python train.py --n_layer=11 --norm_place="pre" --norm_eps=1e-05 --qk_norm=false --tie_embeddings=true --init="uniform" --init_std_down=0.0 --lr=0.00284 --warmup_steps=200 --decay_fraction=0.845 --train_tokens=236200000
MLP neurons of a small language model. Each row is named by its layer, matrix (up: input weights) and neuron, and shows model dimensions 0-191. Each number is 128 + 32 x the weight over its row's rms, rounded and kept within 0 to 255. Numbers have three digits each.
Before each neuron's rows, "fires after" lists the tokens most often just before its 100 highest values on Wikipedia text that the model never trained on.

fires after: "\n", " "
L4.up406:111143136099101115157117145111142165203187080140144130113172170141110136165099120164083164179136082086085138077130127110154126148168161114152137138181084174123127161081097050106136155098178132148142118127099119159116156127174093103106134167150028138106148076128109150153125149152123095138117166129168108160118161096085131115077179162155092114124132123102164084052129089108108076147130101155132161108149117136104082095118185115119080177113124084113184165100160100106067074124107175096172178099106125118088149088148066168087124096113099137142130153132183111106114170086051143159

fires after: " (", " ", " in", "s", " at", " \""
L2.up687:133118098165150139161135088095121137103160156118133110104141089100186110168100098096146096131109111195144093167170100098160143104139121079211113131128094144096117158152061138118080131125143109059149128078136130124150139101119179158132138114158180184114131119076135194119152144128118061146077135129157130141097113122105140118120100109136155177079109065165128140136141137141146077088169135163089114202143111135102092116160136140149101089163174070149128111086190162072113127091103149208154121052094096134191166141083154105106168117160085116148173143152125095113047080151150185130

fires after: " to", " one"
L5.up767:166210123146090126128105136148099166100117079144088080153101178082042130093111170130177144148074113113137043085175163101205122118177121093161113126047133122106109152118104152184096073142132147134091128127123172115176068144157171137140114113103136130157172137085131187133120121106107143135085142108140086162091103124164107108141111094125118150196170143106126116167161153093146182115141146133145111200160092106173087143092126146132102065059142135178147143052161144117144130125184153151143135151092095073099125170095116188135099122104126143150134147110158129133155168109151132088

fires after: "\n", "|", " ", "==", ",", " ("
L2.up431:173107129101174183181153055138090104103172199084198142152127128151173144164118191112103087068153129153156145096156138113102093114143109109059124144186142151122141102168136125105125123159088108073177147125114153153111172132212084133169093123107094179067074165137112138081170142074140091106167123126177125080128157128219117163184101084164127127160146061119173158161165133129142132104094090137136167119167132088138120155118113130103136147130148103091122143131109113070144178116106105145108118080103125110114145058114117105109149102140136098124174178138119109132056123108084117110

fires after: " a", " ", "-", " re", " in"
L4.up668:120105148157095168178160205125073129158182121107158146111127086071120102115107125119096152162110182085133171126112118128192134145083086102143170091093127039076069127104124099146124107121100125107110124114155140141100121151162073150193154135111139166066134161108126134090139116133121161128165117133125116163130132172123137154100171159127087121183067127172134204173118151114122187162181115153134154185142107134121110097173166111081152178102173165137157052069152110076114148120146159126146101123126070095101168115123120079086138158168110158164148206150126130155077121079081112121

fires after: " ", " re", "-"
L2.up432:116145120156130154157136095102141123135106115208142088110111144070133117106158113146075132126145142149155103139201113139113082134129104104093093150149074126112110178107155160125091082174095105130138161082129163107082106161128145156155194111133126157083160169117139154121107100142086143134111099137148089183095201186098128139130145124033146082151088144114182091153095088101145053052111098111141107070127133164123129156146169132106187124113133125118204058085170174117160131166156144113139141135114165133147178068149176126079171189143152110122199080114105164125148127132104139087

fires after: "4", "0", "9", "6", " Albums", "5"
L5.up38:163089144113139132119144184091148178133147049115151069208069093161102075095131127122125180136115135068109134116184147090140123102089147191129124134101134120122114156125168088144168098104119101106080077152101116149133116107105155134055135126171166125099144146200102160143127130149124099144130149060203126069127133152156168101136142168183137154184145153092090077185143119125089142146109095173152148162162124113088114163180086137103166140120149136095142180148156136111127178114153104158133086189101158171163073157120108134085121122052112102107130129156167118092084097072120096092

fires after: "0", "–", ":", "4", "9"
L5.up472:107106112118180118138165096106139102164085161107084087126139141156151159089109087145132118124098088140119114144137116143146090028122120210167179102080080070110144173111089132141126101062118118131159119183053144077165172180131097134125153165130135136129079122139135129123096114148106096085113112105167142149091089081103106148111111143191152083189085122169149075172168152154123180160189098155103164066163176098121123167174118105134160084131111123166149086090119132162171146118138078142215138125162107130150149188112117082141122134103160152112148156163156118112130143114074115076

fires after: " ", " (", ".", ":", " St"
L2.up195:130147086142168158148102107098166113119141123165082144107101109169140144096090120194148147137118145105108127138138160100112146129089076121123088140156090113157104119079124128133155073168104076173158118125131095151132086162123135150149136140135146106165110207100147090080136138084121117114109161177134083081147118114130170030119083118090152144082146147149140109178101071120069101146118121172141196173168102118200102119115113167132085154080092160115158068158159160094197108140156114166151178072154073112123167132130107156072203100138125111147155072134167136110097100165093210127

fires after: "-", " |", ";", ".", "ine"
L5.up112:101191145089124159085124099127112115133149157150098178181131156158108142088118098156151083096104130129109132111129190178126101093068114151162150128111158129034109144133124146156133157123091113112098116147147100085044120081145077069111108144139107146123174120207104122087139103194050192139189171128123152152059115102129175122103137086071155148112120176141142140126158152117119139130092126103094106147127074122168147133161124173083129095158143127147073161143126117162154113113142176060149097072118135097093172161132091052122117096152098118128099103188113143168128075160131186125

fires after: " ", " \"", " and"
L8.up641:094194142173077145097141125134099092135187128110168188162098152162162066103159112149168120129103185095143156123115139174119143097179195091084145071109177104097137184107149128060142155194120148153165121075130090212094120103066156170117126118137099166129160163125149140162118083114089114083102062154164132123140102159092167158105147169132126096139147097157182113136144122155140107092116128138188101103139129189116098138143038117109120119074102107110168178109137153157145105141093142116147134105144150088111121154190109102125104186137066129106130069184132079144113147118125132137

fires after: " ", " and", ",", " re", " to"
L8.up135:141155142131101150125154111146178078106199091097058127150090120091143121107143121149126073176174133070161172135182134172182087050104091135109153094104134108182119082082087151026150100136138169141164134156143154116139100131138135140169127161082129169102190136122141121133157106106111131135094159133129045211155134145185101112121111135152199117114110164052133072134158149161131128095170119073127041117159106121161104128156105076128163119114099141126161107130122145117182161125184135080118165106111111094121166111123153163106116136166124133169120158096126120137107112159064135132

fires after: " K", " P", " B", " Ca", " St", " G"
L4.up351:146127104146154156174120129086116157139124117093105082143162128150082138111104074129086160131110140150098126123132119150122098143137207215099136137194151086142169134115170112160156153128138121118114136205127146172119112063053135108121093145091155149109082135100056110159164100098157123189142103196112112147142121127159107122106138130144149064122102101128107117081110076096146172060180078227142091125114049202109119174133126172148133148106160178123143111155137123120074126139133184067089148122174115097103126140114133170136148099125099135142157093143140176084155142075160079138

fires after: "-", "|"
L4.up196:065165165146099149164143111096167154128121147132093116113172137086115173148105111128141198129102120189128083113121073119159145179134113111146122151136093204166103177102096076130160103078132123098141146162175157066134167108120146115103102138155164161130112126179091092126102131179133130177177137109145124111180157152114155142226097120152157112147117130161126096111168050104170157089148119172145190152158085123190134094121107144145078131133135135140085099103163073123155046129152089111160112106158098183153085150147140114074166125088097191123117056131100122118179083105102146108

fires after: " the", " a", "%", " an", " A", "The"
L2.up165:156125126069135165145133097176122160104104064142088140129114099130180135131151101200089166132089135150103126107104093112128099141208098171174106135113144112111067192162080139195185140137116142156178127148160110118150080128136129093131133123069103135096096107095134117099110108157127137113163127209146138060099138091189184139122108171145135158125085097137091145083085153071160067120140107154108096117153127204119163111113132107168183145149139154086176133153185091116122090160177113165087068100130134214126166135115144119106068149110097086159152100095136147085138129128110140089

fires after: " in", " ", "In", " In", " to"
L4.up283:177145127115203175111113185099122142110134191173178196143108169096157090145185099089159082161110204098106149162159086144132142147189140067135071140145110120122072121141077140098085098119102148109131206145118148119130140115130188126142112101131171109194113162095146153123111184134079093122111126172089158181119101105124139074131096161149131067077122113095170115188162078115105132099163117152112097114099171131107143144111113110195140073149152086136121114090104148117168091091143143171135166111172132101145125109095116171119129161120166192080132108128104099118104171187128099105

fires after: " ", " a", "ed", " and", ","
L8.up558:102129071180133130136123137106110161130158144141124126118135109111176121109124140158160112137185134121105174096125094125096127124095145178104100149106120130117188124123031096060134106149094193107139119109116117087163134124111110200069122125096114105104159170124078076067132132136114168111063160109141101160129123135101115144139159121153105171122166160102184117147146085129175135082107085160185138116081082134134098166192104116137150141141099132150145088101178093121103088111149136120059135200132145112149108235116124082140145131163059158152199124189140167149141099173053163158

fires after: "s", " in", "-", " a", " Dur"
L4.up444:119105101155114139162105150118127116113109070120126088131156180171118035159098085135137155166160161178137075109183108133124144043170150121174104168121083188084135153102168152142084117104160125081120176115125095132132114124156105162127121089151098152137122140132134167110100117172155160141141149138049096094118154095178091167105125193105127158128127133123122145128123129100116110128126118128181117130171090184179108119005142113124156112095106143166140084084229148109149103113121134158125150138107109092191202079187099130138122165117116082118093157143084165122121108077099131108

fires after: " B", " a", " A", " f", "A", " car"
L5.up465:075132107164255122128158129132157113153150143098118176092204116156111106155146106197156132114078129085142095120153137150130129062135173109082115141142119085089121136110079113158140089123187119128097116070150137184112091102095123106122092107092136113122079141101090099141130071122118118156134155148155157129060135098188168129140118107104109223119130083154130105089139131138152154153109090101150191171160160185147095127150137163133107023175113130124099139154176156171094188097093090086099115098109115166146154100124128126110153146108105176156095148177112091094137122114117103108

fires after: " on", " |", " at", " the", " On", " At"
L8.up36:076143086118132107099152154101110119123170099122112136088158094127097145193130113109129125178137107104131142125117107072116136078103092099098163110102142082105154100048213158134149162101091039089104166172054135162117145207089141129131141119154125105115167118136120163127146126117106129126135142162129092164110044054123134148159090125135163136220120097111141124108138116106182085097142162193186121167072141125098156096175106161102111127140118156130156108183099076164205152109190125130112155102190137152186103157083152155134135141129145137114113123180139138128163121107113136084

fires after: "\n", " to"
L4.up257:147174141085116139115089123110201177151151096121139176186105171132089105129124114146124125080102128017113122066155076147174172100197109130179113115148100138125127102108108157122152175111138115160143116082116139138125099125116130098100155083126097117111161105160098176165076121140114214140075156117102116151109123076131106050156150104161124104126147142108125085130047093128172140122105073105139175152110098203101121176161194112170080144131075161160145150097139081120137101126101115108116124107190115124150100142189105134158109103109062143130185093144152127094142146119127130193

fires after: "\n", "s", " "
L4.up653:180135130104107112106116128146093158126143076121189117123144154099125156152115091126138147064126115111101134125095122137196083085124136106158184129163144141096100074106152162134108148175119106121137121103063109147159175069121204094140172160127107121138168096139094128152109123120068086115102114079092141157154200117143169077129150177174098125132104142114081051165099085126074131109119086130105160076128127149113145163129158113104146133174109071121127087156134115061108127126093137094131157052098141176072184161119087139149162158131094110067197137171152088048158184091119121132

fires after: "\n", " (", "-", " ±%", ":", "=="
L4.up106:173127180072154151136116075149126142093117097215135168160093084101167094166092138127155146170132142151154131160091107045124091166176128168129140137105147084097130125120104129171099126148094102095158094096139154115159187096151152068225139175123101112131147133120141174134097146099096168114182109129100106141130145143101108133078141118118146096141128107181163069069126109135096056076158122125136116162165094134110123179136113142097056127136120157132114082172113083100160071177108138105111115131130119120105059116165152193157127097200088150145133097142168097098097155074089121089

fires after: ".", "\n", " check", " (", " |"
L2.up313:105180168122114117170125119115174166151172124108103102089105153107158087123186099153124071132095083097150079119121163183142105177100137108138121160039141104139213151140203158114113109174115093126120159126115138166133174153130099075188066109151117108104105110088142133108116116124132142115157133142138120087105128104187102118113058121113126126149145136111134170140143145153168163156139109131200137131183117091157134119114065104146162081066089107123133107139163102158213111114175159114051134143107072177136162101155061094076129119134176101167144105205162153141097165116129124098

fires after: "\n", " "
L5.up360:137089145122133127098141155109084169142103162172134110122082134152092107150091062126074135097100155057120130034109141162118107110209169138184146132130136064073084096082121124117149138147047151139115160091099159162153132146157128129108137114083172153074164136171121112211154158146091125098142131113097145143109096142138155107136129125118135083142069143110114118056125068138157092084137081160109081137135144162092113123125125142120128099119149093123126178104200090057195103124078059099081097101152135099185136126093121151123085119149142096091180153161131134096116099163118089125

fires after: " ", "s", " di"
L2.up259:151139146149110135195086120148179186160050094132086157144113138100134145086092154174089122094089105151139067148158117113138124103128170175150114109033123188105040114130150138122102127153152128122078138144067132166127097188116172097095168144118120149103163123152120179125139138094171168173090173115086136133117089108131110119062139100137098163128058132145120121105141079113151090101155136156105131080170089137109110117152086140100147105099127129121148168076219173141141100154128109159142109099087140126236138132147144173127099162162094187102169128130092110098097116092161117113

fires after: " a", " A", " an", " (", "ma"
L4.up698:146168164107109129176172108202160116139187119117171158114181135120162154099083118117143104075099127156123102084099124145209143135167164143161031085138124064109148117120135183143146127152131108124106184058167129154156158141091142104083150142114182126136117194111127133079130123134140144130138089114083100103098125149187138142097113119166115136095127116143100101103131112103113109116052101186098131063166131143149128118135096116148067118134166121162150118142014090140111122108165139161095203047131084128132198102158075106098135126161091119137146108173128143093127139163127131109

fires after: " ", ",", " ("
L5.up281:110113200100116152146139131087172084135145123159091131116187121176156115153217124109170123132191151144157172099132120090189167146142096159122134126125123121183059108073076136145145114153103121098144088112116138110165157101164116145090112123094110125084158246100148097100094143042103132104125115154156058105156123121165122142193133169144128118161106106114132158099094170086125104097141113183115186105127172152168155170151083119124125147112142080197139112132126120171115145143131119059187098095133178076120075105123092114144134151178129090168158137150065129125144137111110144154

fires after: " "
L2.up13:204116158143113165154144096098098096169137163129155090078216115151150166100154158180120126137161086118102129124138185058096080103139089106145136105131181127099157156088139128123192138155099125189138116150114092126126120146163143133172180171178081135129111145063165119155149126116165125140102118143121137125182156067151170091065159062143136157220094121119107122153189124104146091157130117119123074116102140155207092108165091135134154157154165174103116115081124151166076140156099078141115185075162136126118078118124097094092096098106096133114084079119076124117130088143140138147

fires after: " United", " U", " the", "S"
L5.up483:118166154137079111037168130107092119135084176128074160171150146146192135148076117193145193095174080124086084113182173105156116151128103104119104130166114124137130148090112143167115153101126182141136143136124140156125179160174173136078101143176143123136121128080124140158091126070056063126133157193099102090121114113179101128128086156117109101128067123067118143137088135118116127095132150119122066086172168133075159085148173106114094116110128082131141078072192097153077151173138162088115163138111157131128080171115103120107125141140115155083146167126142079145060117154128109169

fires after: " ", "\n", " \"", " of"
L4.up226:077122185135150169163164157099100157044131193102106144120059113135137122134116141141102143157136190150109160104116107152144151144120126132131050141119155100137200163125145134164113139200105179111152144085089135142127116091145137134144157162083126133110159159070140157116161085165083141133152164168114123181183114121062110110136076096116178130116104092141156144072097086143154125113088068088156150117145180161043144115124076121116164107094059137139091132135093175132143140113117087118129128149147081141153110096169096118107132128203109094110113119130131129128033064170080156091

fires after: " a", " ft", "2", "St", " p", " c"
L5.up328:140170092102105144124145122137128102056108170076196187107153089119164099136115170159123109117130138116131062125065067144094132157118120148111139127117135117133130124133121092144144130152110103054143156183165079129148142155155094200121113223155140142077127108078140144065107123189077108092128132115108148107120072134132091109154112090114127154034201153115106085077126098152125174139130179112141176145151180129110092100177139176103126151189131174140165071144135143088142163125085144085103085120142069099154115112096101116088142136101112173103127113178109161084180121126166127132

fires after: "0", " According", " it", "2", " a", " conduct"
L2.up162:179098127117154116118122102126140133180166101131159077177187103110156122125178122091112132184109120155127149066129107122110128095076127198169093172133102125131134138139068135114126155120095104117159172044125129158145177097160067093143139167165119154161120142122168085138069057187136124132169144150154097112143092122152156117161124100117117098120189114122106132158117135132101119182175225085103098195124151113083128115149095158115148173184123145111078077188128142121135157141149132124208084124179148158166121119077125071104104142114092139119144074127057105156094138125125063121

fires after: " ", " (", " a", "1"
L2.up184:128153122113112143151137156166101119150160126143147130098143102140162148159132135133085064126134153164080182060166145105180190137163098170086121175125127131097092136122158110155115103149184187109122120170131192111111126123117109141133184067160131151129152129063121112107160067142138142111095137157123129095134067119119172093104133124098101182156138118096073161077137125074114123168147198142116180148120112134194114143097125134099166112077218111107101045185160166083127100102082059145119108088108150046138104130069094142152135179135144092127147161094112099126103131115104090180

fires after: "–", " No", "S", " U", " Vol"
L4.up664:156125144120134139110136107126086202110164139130120132185120128139160110182120087150120102120093130134129119179120116143184103165122141068172077132173121114136115187151099152140111164092115127053124148184147148105123167148053067144140100097148125081099099122152178128151172124149068158117093173121119131144135114157198112182110176113124121189124122145153133157119183161124116125102161154059066106113112124138058120110239136165112091150140154165141145071129103042144094176155104086150120132065112173166108136101147148158155098132118168131125179134082122121147136120145127057083

fires after: " to", "2", " in", " a", " into", " S"
L4.up742:146110050141161169134123107070079148114126053152105091132168128141149077120164148145124081147112144154132119120162083096101127105069125169180131095127117159058180099095118120081121080151111103102151186105118183164099115162130109145139075147119133174078080152110090181145094093108103078091172120145110143178110170163151160140179116135139148172133146129144100136114184060139129097125122137159155115179107171144119147168127117137126194143110150135170184127131126137153084211172068115112164121129169146123150138094124153134130168198092120142109166090118143067068122122138192064133

fires after: "-", "\n", "°"
L4.up27:097182160078116151165128176110111173196137097150121176096167110149120140167111162129164105193145150114154128097165142150181128136163200123113127164159117155165101088135097106130129150121122081145115099194116162077160136100127125119116124107113167119067074101130125196113105140144134109143103065108121105062127171130155122151141145154161177151168086099124095150136174101180106039139129130148174163101098123173108075094147114156123045137123129123139154173151081100119043128117118142119222148163144189150122086134054177167126135156126124158126114125127140124158157091138074093130

fires after: "°", "/", "″", " m", "0", "1"
L2.up533:164130084147133158130098183145109137151073072143127168076130132144144141121109126102115132155122124117099189103111122098116132163114155150077109144121121100119107125083143124137119112148161089112104148102131140155147178106145178136117183158128128125114116135076158129144131124125151189089092131148139164134089158095123146089124126154168039156195089066064152107084123084130173175177165170151171147113104121136126104143101117142124188180161143054118155108080177164123144111144139047095191200215100094097131094149114136070132143079067093174142109148101149142104176063151187117145

fires after: " "
L2.up171:143060092131075199185065122128138101122142117166130120151150144095124107157147172130113165112073134150113187123202122111185107052146098122067144156147101111089151132085145190137048104138128158145170180188131171110127155151138199129146098182104118127168137110144141148145102134098103162090197178136152131114123133108101154129193171114169064128148120103113126115121143138093131164110115149166115140149157128182123199144119076141149128119133123154065144079113116099102158140083118110158179114114094104117140152062118151145058164160160082132150135144111106109170164066124090152087

fires after: " ", " (", "s", "y", "t"
L5.up567:102141105077088103097097145084099149135159075082109151158179129118126121149172174118128107127102125150138090110170122095097149109144044159133072126149063171120174145125157181106124107093136162063088196141172120082117142171118148063139123087105126110096147140115175161129140141178135097168122130186118154108079123084119148109175126111105108148123111144115163139150144124122140086200176130180115132100235118098164060127099118090216119162115140146189115136149165119094116171108142118098119155194165100153167149153120171116109092137170170144180113071172163112129112130108108154135

fires after: "-", " |", "|", " No"
L4.up135:059149179173150143129148105103118152162132096103134185117153103121117092144168159134135113099136181125160121099116133101091150110142125133155104078123090153078112167146136161128080107136121104146112086180171098093111200125148089127141128125161116173097117157177103131125125127156105151171159162110189083121153218145151165124168161070132133134178056140072110103127166176127141115118146142148104172135092059133149132102147192169139122019123143110124146129189124120197091139122075123081104127146084092140120131146096169033107126153072079134114155164140077143166157174118130140126

fires after: "\n", " was"
L4.up365:179125148105095127100144118094145163163158118208157137119053118121058162176165085055120078101147115118107113060121127095157143120163137097173118136145120150131094107074095198128105102114175104181130107157125108096157164114114173116148164134131106163142134127120171079119100156113142124110170113102108085175111163092126130140206126120123099120138114131146075084157135104131165126149097093145079154079188115101097112122111121149121080131151139167141157133103085138087126076103091178096132113080094127087115126173178067131083187120067093087173137140093163191075082121147084186127

fires after: " in", " to", " ", " by", " for", " on"
L2.up47:161123135092161123102140103137136105111168163098182101217102152126113164144152103108100093128094120128111145126173092119197154165126091092135152128079153195126114097055129147130088175104078112116156140134060112119109158152151115111147192187113161139096113155117135122150162137090082119147063151138113130137187124068116078098184102086151140113179086143124141167103163147163134130101131160081123121102138089127171088177102115163106092114160132146069144118059124092177114115117084147142177117076102154113142098105098125207143111121175149155132089174098162140148029147174179138104

fires after: " the", " The", "==", "The"
L4.up167:089117149109139158196092090177200182170124151165093077137129092098178122127142147135150155105115128125127115103181146115130120122099147146073127130131139133106153181135127137130064129075177108092141140118088083177179142136085192144071148118144132175148084133148151094149051145151109118072110150142124119131111106106110161183130105117176092131103128076172119146120170126176131117093095066184130195101129157113152158150127093114145145220104087142072072142122148196049121109104140111117122077087141135119179096135156139133114146104177129160159087150166097170101066094106123164145

fires after: " ", "\n", " pre", " ("
L4.up23:116142143057104159121122060102125131112178141097066133110148098123083078164133140085129061137109099165139133116122158128102118133174112090141126135158054148121097136103169098142133089143174099181183135139133111117150137213149113095129148132122129129146121162149223085134032143080171127108142149153082151101098103147156146091123130117131079108107133157113138132119104111136125095160136138181181143056186103157125151108120117116141136182106085098117111110158151177126091106176120105100134133133106166198089158116108153136108081160161156166035225163141160145102110093119183144128

fires after: " |", " ", "-", " \"", ".", "|"
L4.up423:118145134130160089156110160169134108157139152076129101111097130083092132129177130093078146120079141078121134133132167164152135188094120081107084149117133110112172171116088184140093119133086088147067195114052167153125112123132114186132068137156085123111183139132160134126067162130111178137125114135152159168225109132130139137113188187066121130157132064098156084151106187158122108130110117125138127136157136095113149069163097079111120112061192150153128108134141146097141071163139138078168121069122133153077123148175087131160152091150066138156157110112115129135117214137099132099

fires after: " a", " the", " A"
L4.up316:111173104117105119097195123154163127150112110127070146130079127177111151085061128114100094115169117071164106106127157094192130112141163135136128162194054105111159163124113131202213100118100123135126179189143153111119127132169127149141093144057110153183083107137147153166207103105081095155196152169122156096092124106133126208088081114149081171138133102160084122074104115152163129151112093146179128125121155130141128135075099113118201100118144166102189100142136130150116149161113152140119136086145146152099148124110096099088088146133096152129113130163094169155069129157131105071

fires after: "P", "C", "CP", " CD", " Party", " C"
L2.up520:163158114193158178079115108136136125120150089022134164122202093098098101132114153086137127140113101208094060183121095124105084109094140135202092127107155129145131133060103145157106135167174148131078199106090083106162173114158099107186108134160145098101115118159102118094143124192164100156113144149140109118126121126119184113145064188130172157093128144170100145139167146188170118139147147124138093186144118128112068129131142187091116167149120125149109159134114172164119101098125160072123162148098118178086067080177101091132123110106149124152109113158135125168127169135149120162

fires after: " (", "-", "F", "O", " F", "Co"
L4.up703:093125087148136114174136116150103136185154109108223113107171071173125119111099097131104126149081120121135138099080139123067089065154143100127109060157160138158146166149109158171093125121160133078075152075133145097087160068146133179159161100133097155107169185138172186077080082176152107116124181146099122135086116111159204179122141127138124106116146144115107113147139147106126103103147156161166135100111151161168103093187198151116093064157127154171116103117096155127106105107144092143076166194154098101127132080080142102126112155117158138074155115164170138090145180133126188118

fires after: " ", " (", " U"
L2.up342:144117135119146175113101091080174058150119123150120131199099134165152041103133145143122149091114116129151128114162108170102104142190146103166156090128162125037140144109118176140087146125156168126107096103115112156168125087133141160083227092154164172157171134190114173173111157082161106135142168151097123126112123117132154105144066086083144092102130101149190118150119153106092107121147161171177127088124140132073130098136075135102119085145114136098125105145198120156151125120152114101157149127153119178157183144111146117043146149105088096184084080116145100134198173124184162124

fires after: ".", ",", " the", " a"
L2.up229:121157136147119137168122119095083102140100088147070189117153092137112120113123142161094118173123100141106125120092080130136051145113125183142125124071142088065130137147104113166141127167147121096155127110126147129155138074111141111077195127131072205131116150146076170137133147123154095138137110161112136113099109128091149140126105180190142153143170147129201178116132155106104120133104148177072115091089115108101098144109141133116128136085119169071175084189157139118121160139171153200076103089091154137123137241092093069137096088154084118126119155222143083133081135122149181164

fires after: " to", " in", " at", " D", " At", " as"
L4.up16:124129048160123132113106088100166052152131134107133130151107139156135139168119139122149131152156106113168079129095135129137102111165127134178175139181075101049104107111106146154116154122113061121145181131100104141136139159074129149199149101105114131098146159063116153100092144117117126164082121119150099122132098148193122134186153136169103221119103079163163125071130139114140074149114159094093136146120080176197190136155145104108118161097037147133154113174142162171082144156081119099086132195129170182151123126123114127141129139143087175091171177080088167135099110119105126080

fires after: "0", "5", " |", "3", "1"
L5.up704:135099149127137115104096112116102133131141098143088090172101135196168160142074051116149133187097131153182142144115072126091071101127155135106116121109120101101107101135122116159147095141195147079147062109212142147113136121110140201108170182098162131132127100162077142091122139127115123179136122059051131120158096170132106154133157108137070097092104128115110083183092129123112112154149149172118173113071106199108106157141170119152134133146100098118167091094151136115084172191147086117144099148135133182112115179049151093122134138151103116041118139126149115170126139093105063090

fires after: " ", " the", "|"
L4.up533:155153177095071192173142088094132091108163134117151111108180125181147147097097127113128170122148139120105085114129198108084132171180132142142183143158171139078169160122118124178071134105176115142117094167135134120126079157087119139152174123157140109126135155175148101054068105102116099101153146166151160118127085139104142105065083092205139123135157124139181149125161083180121035102134159130122166106109119083132145112161108123126099168033131143128186110109167101125166119148142128077131128149113067074152104128109167148129055137099091177098155086135111117094130093167169143136

fires after: " P", " C", "P", " Po", " Ti"
L2.up694:107121132139167124132161105112109159137199119083095132184198157133153153074048161138144134121139127164081072158044152142133083172131131193172049093153125170129139114080094114140179172156087150129116142107130121143129209137104134142163141126076132134089118142162119110126124120127174171168133162165131092143098164130112137104097134117103140105099121150146066124139114179145160164070093119141132079133080152137160094122099124227088109094078092150145092099155143104175106169136129117160107211124126153116141141105180069185143132142053089128151127138131104129088152146135130163162

fires after: " to", " would", " not", " Pld", " can", " will"
L2.up574:173133180113131164125098111157121145136040072115095156200132145128113163145123159132154168063051124103125117099152070131150089112127148130082139113143131087156129121155180185155069130117132107145096106160111188148130094141148160102077134156118160151121153128116142133082113136142092095094133131144111132064159130114088095062152120086104075168158109127179069151136156079133089131116180221108083130146174088160124191103171067136143088129123139095124108124119217150140110111133107114144172132163119119087101100170109137172121131138177137094150087153143195084087100125139185116153

fires after: " ", " the", "\n"
L8.up265:132059094128171123125105171091125106135153102153161114162121128081142113133154117042131114133127151123101126075105096031166120110173115108086127138179143080127101166138081116134135131162106131116120118130129086128166140117079119110136172136131084164099074104122167112131148157062143139198118118103133120119147124082160175112153104163136129166058150082127129081178124162122160072161137132088109196126092124115170138162109139187102073201060119197209125081168132109108117108134114078110115082128165132165122132147126091133122146114147142211135147162169147165115192160091076146122

fires after: " |", ";", " (", " ", " code", ","
L8.up577:113183174099104086118116120146127187130110149163134154170159112132058155074118095141118099097149110160114141144221120169095176140146121118150172037082132144041118100113128114162143128137160145072132142144118172132093109103127147116054147108119146142135088107144124136130087113151086148123151149097111112164134106152161122097133066110156137126147072125141128084115090101120194091202159160176106134139114110141161146092162152116138138080082149138114146184128145120119098121159170138105104077130089158067133147133079074124164132199110131156066079096066121195160126064182095140135

fires after: ".", "\n", "s"
L2.up152:096144079107126169130100155100127136154141178109107150118146141115075119112131062130121127111120133113099127071139095097062054200037085143167084143125109099149155130163119146115154131205155122076098114102134146156077077096110158134189154108117109158112076150169136199181128142165141087100156129105160093078158128124140139096118111095054105120151083131108132146141100128189173143110105111162147127125186090158148127147174110124216087085129169131112144137093109130125167152123169152138151095186193084185195119105089080112110104133114111133140097134119076136071123104164108131120